config = dict(
    n_layer=11,
    n_kv_head=1,
    norm='rmsnorm',
    attn_scale=0.108,
    bias='qkv',
    tie_embeddings=True,
    init='uniform',
    lr=0.00922,
    schedule='wsd',
    batch_tokens=131072,
    steps=6083,
    dataset='wikipedia_en',
)
MLP neurons of a small language model. Each row is named by its layer, matrix (down: output weights) and neuron, and shows model dimensions 170-297. Each number is 500 + 40 x the weight over its row's rms, rounded and kept within 0 to 999. Numbers have three digits each. A neuron's up and down rows have the sign that makes its largest values positive.
A block is one neuron, or neurons of one layer that tend to fire together. After each block is what it responds to, as a language model described it from the Wikipedia text at the highest values.

L5.down770:585488468586543547481414540501501459561488503498491447499476540536541484492477403517518437513440495523430511453503527483554464517465499516481436501516523498480515518433579508562493296549387511448562514468506495530514516469531463539545559524518448523506453460498478438369528580504441499521487431500577508527525505534497485543449514510502527480496468489485455451426532600587547581545515
Genitive "of" connectors

L8.down643:508558515565547493464453499532446511553483567536499559485461585493511500562436447580484564507478533497542498566499542591582518489508435476504488497548472374497456519489464512526523458522478516561489518432463484501457461502449416474514554511573574399503513468456595548476507531473440473466517505469545492501571604484504531538528504523493450463396467513567500534537482545519533540557518
L8.down827:459577505504449483503494498560479480453522504513425537505533561482546566489512532513514545529494467445529532527490504432452477465445517547571419503446528455466533486516521429517542431531378541510461512500467490474534488512454500478483514490467545480425417498535515520515516475473415514544481505508505563419529499525534538538512504509588524493468553527514548498440502503482529511519446
L8.down964:512469524557491456512474558553455501456561489507551474474562454505479488488457453470545492492608544478564436567488496507561541572499511512478455514433528504407507512467568519506443610532513454519553418495533489485428525497523551507476461543508483501499478492495485468449528449484541524506506514494487460428496432526422475498475506532458522445455461574547422509520479514511540468426511
L8.down1283:485472492459558446439418472430421603512554589423485529491552491489494520491484483553545511592478512508543576478518473540533500483502437488452513398529504516450492525581481494453519363508601491482497481498482433502465510453572464478547509493552491507540482490460446500495451459541481463499489531520462441478542475505531484444496479438517511471476484448536477522529536521546527535520537
Prepositions following verbs

L8.down132:504530456589421514531470574541541505540498492487454580566429431470440485540467549479486453501429546445526480479487512465521587505482476453551473504568556500535518577474498521515585372582474586510501455538545564515486482469471526479435521463516449432530576507498497446548477487462503518474507507474516523521475488497517525522509419470534531428591525445484596526539500517461485444465514
L8.down313:489530523482486520490509528495526477468576486536504502508468528466444498413522532424533463499505487492458452509429491472550467546478519468547580495547509432462372511582522527543454450457503571510511555539499399515460429445493508419484499451541492512521456507473449506485482487487569573540503531457549481579504547509470492549539481606597536440585506530480471453483572599499509456473520
L8.down384:554468451500517517442525480467465459497485541574422494460539506463524553492475467526491476450588443493483504541540490484515535483419553498526590507518488581470457514591546439454498398543378548513505483513491549583486529543593519451469446470469481540548487540497483459513520547496498497553527535488554460537499446535463467496545502539574558549533536516476507569513516548497505604529507
L8.down922:457496492534539517531484493542545563456555489467517546520481474489508506455465514487456561418542527494526509556534461472502516462535371482463503506456511451530530497538495459494514549438487504487539539545439489464563488432494509486475420467486549545431509412549545555489455475482511565544514453472444489538416461497484509479532513517526492481530591447479458493503459518457496461505510
Noun-modifier openers

L3.down14:435496467527470477480535522442450470520577476504500466504557528498553475544607518552532383500502537513519509525513544509524500444555521492443474550499451429515541548536546507573548391525472495554452461591476550505536517450496467428502456481473498521510494564432439527491490403500469494524466481521579496466509462489440482457507525514523518472466490538496509404483564479398502469477509
L3.down192:445487471450481511482502519462481505499560483417498485463541506514528478442472556489474502431529466465537527526537497487549555538442460499510435543473530523494585472499605503485469506465518495468467506550470533497492574485477481521472420486498529495492571445532516464517544440568621515482440515461469554504585484494515522563495512525499523541471463510529557551544485529497549503542520
L3.down222:459542500494527540584457443559522500511485528557513459522550548539470547498526538513514570464455541516471511574526473453612515500431556488490442476475501495486415522505482479537509480474464461466567449614561505484506522460522564507494489546508526484452472492465503452458563494511527479501499509471506550528612519484513493504496494464496469432474545530551509442494580611463426485491525
L3.down266:520424485560486472542527504507491521475554469471475549465471458506524537491421595469491530455548454525507461455516532478591509498500504469468557524532449496508500471472519477441509564484501483457436522488523519473500494456517568525508578493457551433416497455485530455534549473446492455486524518509517501503418499526467447523472495511548459448451507468509465474554482458455473464539578
L3.down393:498500530517524589537507514535394535510512524455463505451481557461527448496506513552460512502462461538518534517524488498520534463471486440566529478540503469509529510417533456467428608508439545589591528519495531520467477480495478503503516518532508542483490398466510479475451503575481454458449439537505461464498481568542479467446527426550548507481475497528515502482535457540530506429543
L3.down408:489479399526447468508582491504546493570507497494530466497492480460481525471543535542544505498488574487424473522515559517526418410494472561431440493523452510465471522481532474548482423536484503498481523482503491533445501478432484502537545528486453475466534573517571492496515490474498481512501462517512432522527505491528506487566475473548522472508522513523500526495455555485520461488491
L3.down435:576537540505521509481536516478441569507472476416571522481476422474508491503450518499472531442531476498447537459514512463504489493496517542494553503488492597502488461462493499539452387564519533506469486472483578508506441509571487530532586503481456455449445480490510518482505447490587453541506522522534550483505487500454477530550507511506478409569524514553545592495462501505491475550506
L3.down659:520472537551506483488482496505500533553504532435623550498490527533490527526504575531520474463505528508504520493428489469551552500446433503491545549508489550491475565528496452511474614459428439526499456506457532449548453531465545411453512509545434518408486496572453486555496408509459446519483513524491584571507521428520500528504441511485544618498470543402519445514523502490486531530494
L3.down694:521439564498446485466467461552526523467506475511485540471539499533516491432494439482504587498490509502405553522543452501408540524472472444546408463461475516514498519513481526513467448462457438519451465550474503538518472585420498512532457469471483508515471443434528492464485497601491506467459522501541595480545509454531484485543523470532518485553540550464497507517514411571415490516554
L3.down790:516526542468502481525456490535412533492387495572502509526538503516452513483464455491560597459441481546462456477499468516449494495498456503475424515463522492539499473452499534538494400559475535516480435471452478481503501530525569542523489485443504572496455486484440560512507472469493485517521442535459405453508518513589550488538530448502529502510432506511551499446562477551474546492471
L3.down896:509537522506471516547502476495504547511540491474470552507492519470446520564507496547456504443481466490496532483497506498427489474499507509516480540474487505419519436507549436488487558494570510559562587548519508519465515444514492520505527520503439424570525427522551507499517512543539554491484521489511448479557562556367505520509420550533541533591470482481452472511463439552550520560520
L3.down952:525537467505431500455442509468409432487484551523464499514509505477557598485460453562511443471492466509529563572474478437547437526471437527520446463482436466513475471481535506567512448452495541461512466435450540509516499462510433490503522522478527464503568535539502493490532528491481459477480494545564506535492504514514526512543513463599510498484472520551583579473428575526577549585486
L3.down1016:506518548549480473489529541499508447501536612506523516531485464510572509498505444479503509447470446496501460562510494475536406519472533507498553476484479457606471491475379532496481509470503440442517447509438474539476560502519458441487506522517460514485483518439454512505480458502470517491516457501533486531463510525486410452502520555472490491411514448555518438490538543511510418583530
L3.down1138:510466460488485527458525536479555465494460478492530470518507476449468519477525465483590478519546496411492440457449491503438464504496497520443498582438484465495426584474598484565459623576482473521517507489483536475532438492496504470563523495502525508495479465524503479520555543548481540561479562489493565524465441483467502565477501535476514477479618536501492579526451483446503524494522
L3.down1158:467483510498461507552425513448461481506486524494472479550531519441485516487469426416431514457464500542527522486505472455549498519485552473518561549524552523495497538472566539452486645518497579590537467504519456544495500441505505449496504438531467545518506492531477524511480495529500551479525515514475518561543548532520442532511488571528463491496489514531497528451586505542602482433477
L3.down1249:543566487501517463467426567556474468451449507577563392464513521486442540543481439449437437493497512516503526527500447588547490523506520470465500510435535459515516498473540502510484440378445457500563427520472516470485492549431538466512503464494480510455510444556592485387479555477483509541501449467488502512500512555473416510514470611540396495533526524504473532488556539515468512500530
Of in fixed phrases

L3.down142:611549412468556467558549461552553480495478499506399449492428484564552440482523559499509558548407499443530513536501523474486470520485492509546531548505478516514527505587441507529517467518501559535475497450535547544514509464494506513553537469507526483472507479530526508535594527528522481473510525487488545534580475507515508467422490487415572497408488520557463503531428483424521423558507
L3.down143:478474460507465484489566486513479556546461451462546527509518513523442476488468523443504568561504580535553445523501558513517491501470561500455501484473467469469491501553510461531393352501449523526528425566505517550492516534488511460477449549482510552476492526538522526411573528613458474498518521488496540496448566535469569616467480512450491473503504523464494439504570486513483505542455
L3.down161:513573508494514446517480606482561581480499532537502584515528539483546508542554524472525588523552488493509480544532477496410483515544532521455535467507505447476528548457446454537515504485504533533567465491492415477513497509512474433474490480497487587482541415468447471480547526509460507477481562481506547461480462487438520529575562500478541535515485526516495542405483497523483525530454
L3.down257:510616496479481431451529481498511552446427432478563483461468451506488513448480495573499452470519463477506532476502478478585540502484519487512553513451422486519447472485512499454454488501484482471491592500490538435496448449441490470427490529461517438536457529462530486527472492415481404499516490553459443449553442530498517485475451488492487540440470452511550508512490451441437517493519
L3.down398:504539420470458551539493521484539503505482467456527479471437486500512534561569535492478548501575451434398465572506510587509516539498512508510467558520576544483463554445536526580565573492519550432543542514509478462471493459480528522480609516507498507460509422457492456472488515523492532528467507526538441541515510586481517433504521455498487554467503537591454500484483523438502555452557
L3.down490:524586526507500512522572502446489541517468495466433502493492541461517513552467533547458553386443557510443490504443496460462524558528476480533487520452514562487457466567533467569522554516433490462477575546564575539475562424510503497561571477499484553533477542493534525593521556507440556478494440493467514526488517534501507517520545495572519521560523432494514492492552463555499542447525
L3.down567:442502490530464458498469543482497520496444502460435465501524445543521550523653526486542530462425503494405449460540463506505530490470608563528455527504538429529463518494488452500465535541516510496528485528513559525420489500505499472485555547493454474436466479420440528524515441467522564490497514486468517470535536523452487509522514509457481472492489503484491510529502481441544646494479
L3.down598:564424556470575479523514497516517528449492443431573525510488540477468512522492487488509463552485435514460521532561534477523540489467483498530476560466543488492551526521487522506515576500437510471508519489503555420543479517528491513479488559467477547518527486471547525596494493490579484472543473522461497445446457478487463431437532522535580502478604521429427573445482502480503463532496
L3.down607:455514509577492483479453446570473576477507547493461476503451511515520451446512478487497458505567462494547484543529478465520505453484532483540493563550481470487502476457482489470546489549575547450517552516402495515544480509506492440594504531515554485489488485543542453455447576459485553548508520518440487551510514557518442543486461517468422472527531496518456561511551511538550492488534
L3.down664:552455515540436547527468569462490466539484503473470518480436479549494536598506541488422413490465506487587493483419499476543535512501530556524493419450579581562408440526426494512423564463494536507477474464540570472527502465434452489480526460525499425537466500406479448517538510496431474470471463568512563513533509511523499580498508426488495502496484559464482516497496477542486533499521
L3.down673:531524418499512561463526522574425478526464566522506529513552568528513513486523595529542495540507491559590480497491496490504472525459430575476484558549501518460559519522479524418549458489478557447495481527470544562493524511507512564507482482477490498467541482500490527402490485486505565487438510492556549562546452525471460539547476478530521512560485503497447434516495520479511503494505
L3.down686:529484533540511428512468499475547537526542521468436464467524474511449435480483470490503553468515446476513553415504466526496483429480548467549463473512507513493499486507494484472464467524464500476493449523484457393373449457501536435486537493542454514439472464543509554462563539533469450440496442510542572483521496546478376459484474533482552516566496527514529469564459493527523529466469
L3.down923:486538490530471482481446426473491540443510571427474540500458463468523488505500449541447519495568501612577510562545437530563498522513504505505433499509508481491389504451493508489514353550467538508501511433504422582538516517403501425496464508531481514538534531499492558511526491511429454535502467481479530494533508521484417500515493494445448465459481490460466466495549542497543494410512
L3.down1154:502522552531535524520475543502540525509490533484483477426528424512527565526479598464566490476460515443507565546555568469521448469544569465567469491463478436512509496550506434523526456423493472470428477509495499480567580489481453479456524524460489507484470478552451497517450448478415467452508487572489521559547483448476475580558525491486558414470510550499449499511515472529511499524475
L3.down1199:523511522502423516490473496501558560465509426516540518575510513581523462527535515458541473485422482506512512519516484485499477507459501601510475551508518533509452554467490457503457469495495478568437491523433542537481466584468532462430451495465511559528485503430436518506478462485445490477516533477525508522500471487494511533486544547496526488554556450563541429482431551454405497548420
L3.down1211:574564483488567460537523540550508516538480545529437465500394453475474491477556561489462528468481537470463522548482547500490477498531548499474506533543507525512543498565480507517509350531514462458474517505498505513546478437555514427479486437470518471522461472459436479539442517441450464483530475463518492605524444487480521570464477484487510490531479515491464429464442526582548464521537
Multiword preposition heads

L5.down1308:492500529501523512519489465642512434436538467529500496527473462544513487502472443568525509489617445422528511461493556473514503508503440507528563437544504489481543605434479432559398276509487454501486484497527480511460481540473476542523457572441505538584553550523438503463484514506541503471498503498519550506491520448473495527426537488469504542535487541484428507468476492451542504420496
Place-introducing prepositions

L3.down59:514512487496521553565529521475518482521557466473500502578456439514541492442406468511458487548502506491495524457479487492457521527408522478525538566502582512435401483575525367508508421455441509484506459494482492546529485475457473522544495504458526503525562545572523515493554560494469430479561476443534484493439506472449570523492507521525508444512532424547520560429547531448528480477525
L3.down63:527533443518486535543439579521482547531457479531471443551553406522508492453523465485522397524418399438476476454536502434466459504389520507599518547500498487478489576486486492477478586511515515573475474465507465517501501529496506474539501558491468520507575521501476478490437528536493512504479506528517460503496517503470464468547522522513464543509483475569488503519481540540590478499512
L3.down96:582517525446496479471502501511480557413554493479439497513482547514459535432507431448504541493480462376515483510473497492555486454489488509534517495539478556515472492585468450453409400518542515512540425480462425500463509523403521524554526487458385503468500516481548403493523539551528442471499451511516501510444553434485475486428537457490566498497556462542558503525487506546415528489477
L3.down153:491520548522463522399490446545463601424566542526442452487481471522506502490505601531533468446505532536492554481509479542508482586490545480507520550511527440572471502525471437592458443513487557444546483529562470484492506492558538504518477447479502496517480533475498499490469477495490433493479454571502474485488433514573533551477519528459492555454466555536543492561485520494509506507557
L3.down165:583540512527534477480506519423528514466475442509494535551425497494580539515498500491496503497540491440500488529584518498495499538464522495507413509536539483510492496506566495501468382503499515496490534551487425542519412524435508513591461526410459546502448572514479499480514586444517476512483440512517487546546494462474481508467422519486477503440474556469455467498579431550487501432513
L3.down338:535515512591515497482406547515497497487617495462527496482544507441469525522490593505502526503544511497566431483472541551531509508511493495538458495540479547506516564485544507481494401474506395465443622440478570569433508522431517479486440481536477525440438573488558506516494524511540535528477487507563537454533571562499555511487512543433481521504515478580501533569449522495576473499443
L3.down354:575517546534554491481507541547484519425504563442490505541479445558540444507508523477491548554461470488519484453485498514537431505569451495470514482591441535458487473574494562485522595449487470416511451434411522521533492506404539519480535497426535518515518482553441506565594513522522479530481566608504478573589544490469510464515531547500491426517515477482549494508534518530494499503516
L3.down389:491500456507535544564500588536476481473521522524540517505488509506527508508533448483427549459536506529468526410475570498471497501462481504558461433438511531511451480500561483528512578543506492555517503486524505515501599540463463564501470514460429448481516439502500482523491450464462551589522491482496540448563467489489503484422437503492479506542479516543528487553479478450526524549467
L3.down418:501550485500500533474519528490520562472512543508514534464509434495484521487583463443569517503552436465575482510524526441477442531471555497463504558537492472484505459449446462391503362532496536547475487476502470437462506549526488486492557507548481524411488562557467484516473536549544509451486505456515553475508470473480488547458464496510525549555489507499548481504472427483447511494506
L3.down482:526587505515426565466507432478482497400562566437494487531504475495481514458568454496528534534601515417540484402579552541459494528515510587526496447513480505542523557450458572511455420495491508480522459487504558467430479488421471453540466484571486534454471495474513532420497502511469523471506518485504431512499516566474546533483569487479454507536497463525477524502555506471495588451546
L3.down582:525459508485428524499485527494485475470549562423516495498488522495465508420563519492547502581613580504386519487461512459470592463538490529487430506545487496499496482489484556528484450428568474515509493526556566478467506517470558539510440476517550490522463439445536443553403464534531512519495529531529486486596538504562545544519493498493482536532476551490509492529532495480501454499503
L3.down747:502458458456516461520457473539497551462488519477544517455450448571467570459483501518481480436490504480480525492441476470565488478582505513408514473471422473497518515539524545518543613417529569569441530604476532487510548530435516490518484428480447504553452441380530485498548542476465475513497398529492527512534592527504490486506502547520477478480495515564486532485552530516526547390420
L3.down930:490507522471565535448447408526436496468466542524463497472537531501475532479516514561500485507556418519486522537519526528551524483487537498487490499480489545488524550445529473529468435531466559446509475519477556525468587418497499475479513527570447472505490522479439546507527470457541555468494474450463488520473556566476501564484506496500539454541431535542442527541491520522534445469504
L3.down1067:532525463462534544511512459488432527506502467485548469479534524562477529532504495414490536467526473494457490514511463480490510430490424520495451513577495471474455506480456482464477454553502535460527481575542532513509542542459471488512494572529436532519538515476416507465568478466592437546441537506428537516408504423547522524505455479533407510438471545480510581545453573433574491525492
L3.down1105:504474485545598497466427518509427572440485391530519477509548495541556583574530515443543564538500473533462529526433500505556492507483552492456498447582497484467500534538479522536530528534588482540422457461542451557519510503470509498550415536506527420510568538447449527486424525521462462540498475569551529527478442506512446488532422576435485487522492469510495506499490566555503566491500
L3.down1241:520566495523505562492565514495505444559508462548514497553546494566533450448455476483556486488479487463469511489454458479457564518489464485579545532508466507549490597492412499494445467519553562462586498486500469513480626552480461568449441551527461503595480516458524502477431573533486468479536485504483502549549568566550492519431526471477548457455502493518441512538484457520551492431503
Spatial "of" and prepositions

L5.down182:552492440453541460498483559494528524473467475487450517480524549491468582487512481490484462539488477492541499550493479481460519494571546559430504522583528562554534533478498523499505514591515426486479564586450542461566471491487409507436503526465541561505502458472458531560533541500503536498502459485493489532445442505463527550590527552549445541462534523542518448530455512496459537491505
Words expecting "to"

L5.down80:476491450497468559510494495545487571451515470572468534465516454471540474482397505447623470480504500427474525502433449459467537509526507565510567511490470481537576491518513433474554491585511488517454536539507512537510519522559470494484532478437495443463465459475474501466568459460456481468510529552508488515526577565514477522527518536501511520507481484478491450447508528556461488555491
Sentence subject referring back

L3.down225:479550529462512498556527505503509454477445502534549537497460438499495516552525519509461466460523521520496547470516485434507478500519518482479466572472463476491535517506451512544498520571494524516531523469462477471486588515499483512471499455426512533513453540481522514528444518458553579480523474527484468511498534433493508531557494515542535493521494577427530503553522470418505508438495
L3.down591:518516491478511576502512497550496588548507432506433549512480456527508491516484505498517480485489532443428521531476443539510540487510499491532539465583572557491502495481490522529487325487533451533534555535483571563498492562554516472499490535517563533524540442475511453513484421519438427544459482520552475555535468513471527540454522537437579521474549510487532483521493447533491469468531
L3.down592:454459474465527536549534528495448475492568522505496473550599470510461506473514470606428514514494480453515456471506481508446471527422572492461488556501542495446469570517510496514497421539507514477518478530419525484471439479513579524535499507578586522585605516481528514461543469532461446487471434544490444486509448440469511549505566476513563461508504475515493530436434471493471509553519
L3.down732:470412553460481490523546423547506584526489458505518511522512513473546522514538500518529465447501472532544553541517462488487546541545499481511459493428506522529556494520583534490511551522504523440487520464499451506461614529527428474546592437449509415554583486490565521493557470486516510492508522486542490518519527518493560495509476528527471514488438507506536460452485465599516514506517
L3.down734:457561429560459484511444489502498494536482447541483517485498481492532488471463459463381496453526475482487493376536524552465488499504504493537534469527575554494536488590470455528552434503473514466488504446495543496458557476511453521462444487542446491530499505480552504501522483542519576461475456557541509501552531581498486562462491537531472526597469499577540541471487563547439486482503
L3.down742:486472503530466497628501491562481499592525532533496430467472522461550547499492492537462537542530507487532530477437440510535490457477463461528542536497473551555588498577438525605511510501441532519471518512563516511526450409482448454429503492479497520522517524498426522508492455480464519484533599538501503494543499480461480498572521489535485490493529462509521455525453538442527490462478
L3.down773:452558498540547487418559520480446541524552429502419509490580578504503439529550418538508543493527545537474536458523497505552460420495484496564469472603550449403518517582482518515471510494487564448487558441425481512477473456493530579454487483542510536474482561420454483491491513538527470482545405505454494507514482469417478526425495475550457463423524478489544529485438509509572516500495
L3.down782:454531504558442466479535503551500538499443505497550553456487472490493525490533510514494560471558511465479493568503544445510353463494460481551465579519515498515560506523470486483507396472473421468491559458491539464445559491507530404493459561455468550531514518446560512548560504516493494470473499479549498462484535468516446539518575485505481563517434495505479423439517477489509517519554
L3.down798:471508506485491427519503504451475512604411460485493564504493497524524550535461472502468503523488440489486475461535457427484439511496535555468499479511527523466431522506534415483534431529481510507416538420499461512431578494514574542516520491528469494507502475457475513496550451574491548507486530538550543485542511486529514467465407519449483475540437473522471437465520523489466491552486
L3.down935:509513454484444464443511581531471494525564541529402471537491454540512535483485479508480453481561495468438536522524498428460533515473550472540546489511525443500556497468461428532472503484517495542476520405490432439453595540502503493491534444463466538559514453525444479494484442551469490475549534459530495459515501500454476423497534499483515448563396504411457594512468446485541451449455
L3.down998:541491566523517483563539538464533462496487491485523488468455492533503509557489473536512475486508613481445546457503468445550480494486457553459525449507529515557579547493432566509488488489496541529506569429544521408499510529543553527516418469491501492544464439528524408541524485521504504508542525453411476469453482478538503456485513537528534517466520501404441417514439469461553557492477
L3.down1089:539448501508444481475480474536482496483566501513537485468529439541550495519523516538494511491529470504467442464445565550552583503508485509454508499493559484458463546552465500480497466408457463510448553544515525558499516511578519467513473525463512508457459498462440442453532511463465533499391528514489520485532581474527529552474483561569491510514539491519513547450473528490525506513507
L3.down1110:512479494518508541524433452556508497468518570522486516502512519500563438544471520506590447460467461532593465491547475433493479561465449471528471557511525477487550567507417538422387375450445475543463585474504530447464565456560520474494566463490501465474467489460577529564468443523500474489468502471483522429575472469547434474533472440459451524542527437476404536506513482541551513482453
L3.down1251:508481432527506544511512478507547492582567524515512503443461495509490453496546493495555437541456468458498504572588525527514501494470534503490537479437472493429455623448568499473435504452526537448549582531467561488478429607495473497451436478468455449484547446495503509466450451495531542500424494442499552481470567455511538498396588520475540490479550470558541493510485532494525500564551
L3.down1314:511519474560471539429488533505514506454466449507580521558516502468533475488467478520509459417532560514472526530407414481487457492428464481466492466417529561577543487471515503558522325520521512584551472473506467470440506489577528500455525553503577533550454465476479548456521436502472467441511474532606512416527503389521492490524489497514509507529489464439513488482535427516485475555518
L3.down1318:489481556584496549589492509526536459467468518494565501546490534483539477513567504485511519523484552473447481561516485414533472502469471466505561499510481372553481540490489519503584547476534467546557554464563551469457502550534495483540566470500523490529555488530602496579491447484492521528476483491534500514570443506429515501505498516507575486434497521519476504459532433532484514503571
Article-subject category nouns

L8.down150:418551484463474546620513544587546565530528463517535525520552547558551525470566495504479412508539477498504453441550475490476578453497536519568523543445501511538517450486556466471483603467463509562431536494490423490513510534565619499554506496428489452557482496456400484446550455415502471450494453516515473487458482537592463454466469499460463515562389473458470524517493535453498445487460
L8.down298:491506526483536583535501419534520489461517452463543548503548433524512493425410474511495489567558583541550543491537492370491587478434473492501477495472570528514491557555495519536490518493511497556506488451522454498476513489575527492493492490484561532505497475474523413468512520482440521481499555515438513498510513502491524505511496523523546467440425476416494487470545524454513543509469
L8.down356:515520437526470480531488483482564555519532498494472508484472525487498525496523462491490522452509450486511506499524505431466528573472524441536452453479465455487472488475547506482538395447570421527465478446459410559438532485568570513436517492533552541485543577506505525450493464473451536498403529485424499484479555467489459525440536508473461486509425473434479514524466523515526461471483
L8.down1216:519528537457433473537522523477429500487464538490515517425476485570528512542486464483472486468563519474460477489558541461471481513460510456434568491497539540543557485561485525477541418503508512539491497456488469490536516482492435472482502542451491547539510474476513510496462400484489520464385543442524536501473569452466474485487505582526521537456544534438440484453502581558398529630479
Anaphoric topic nouns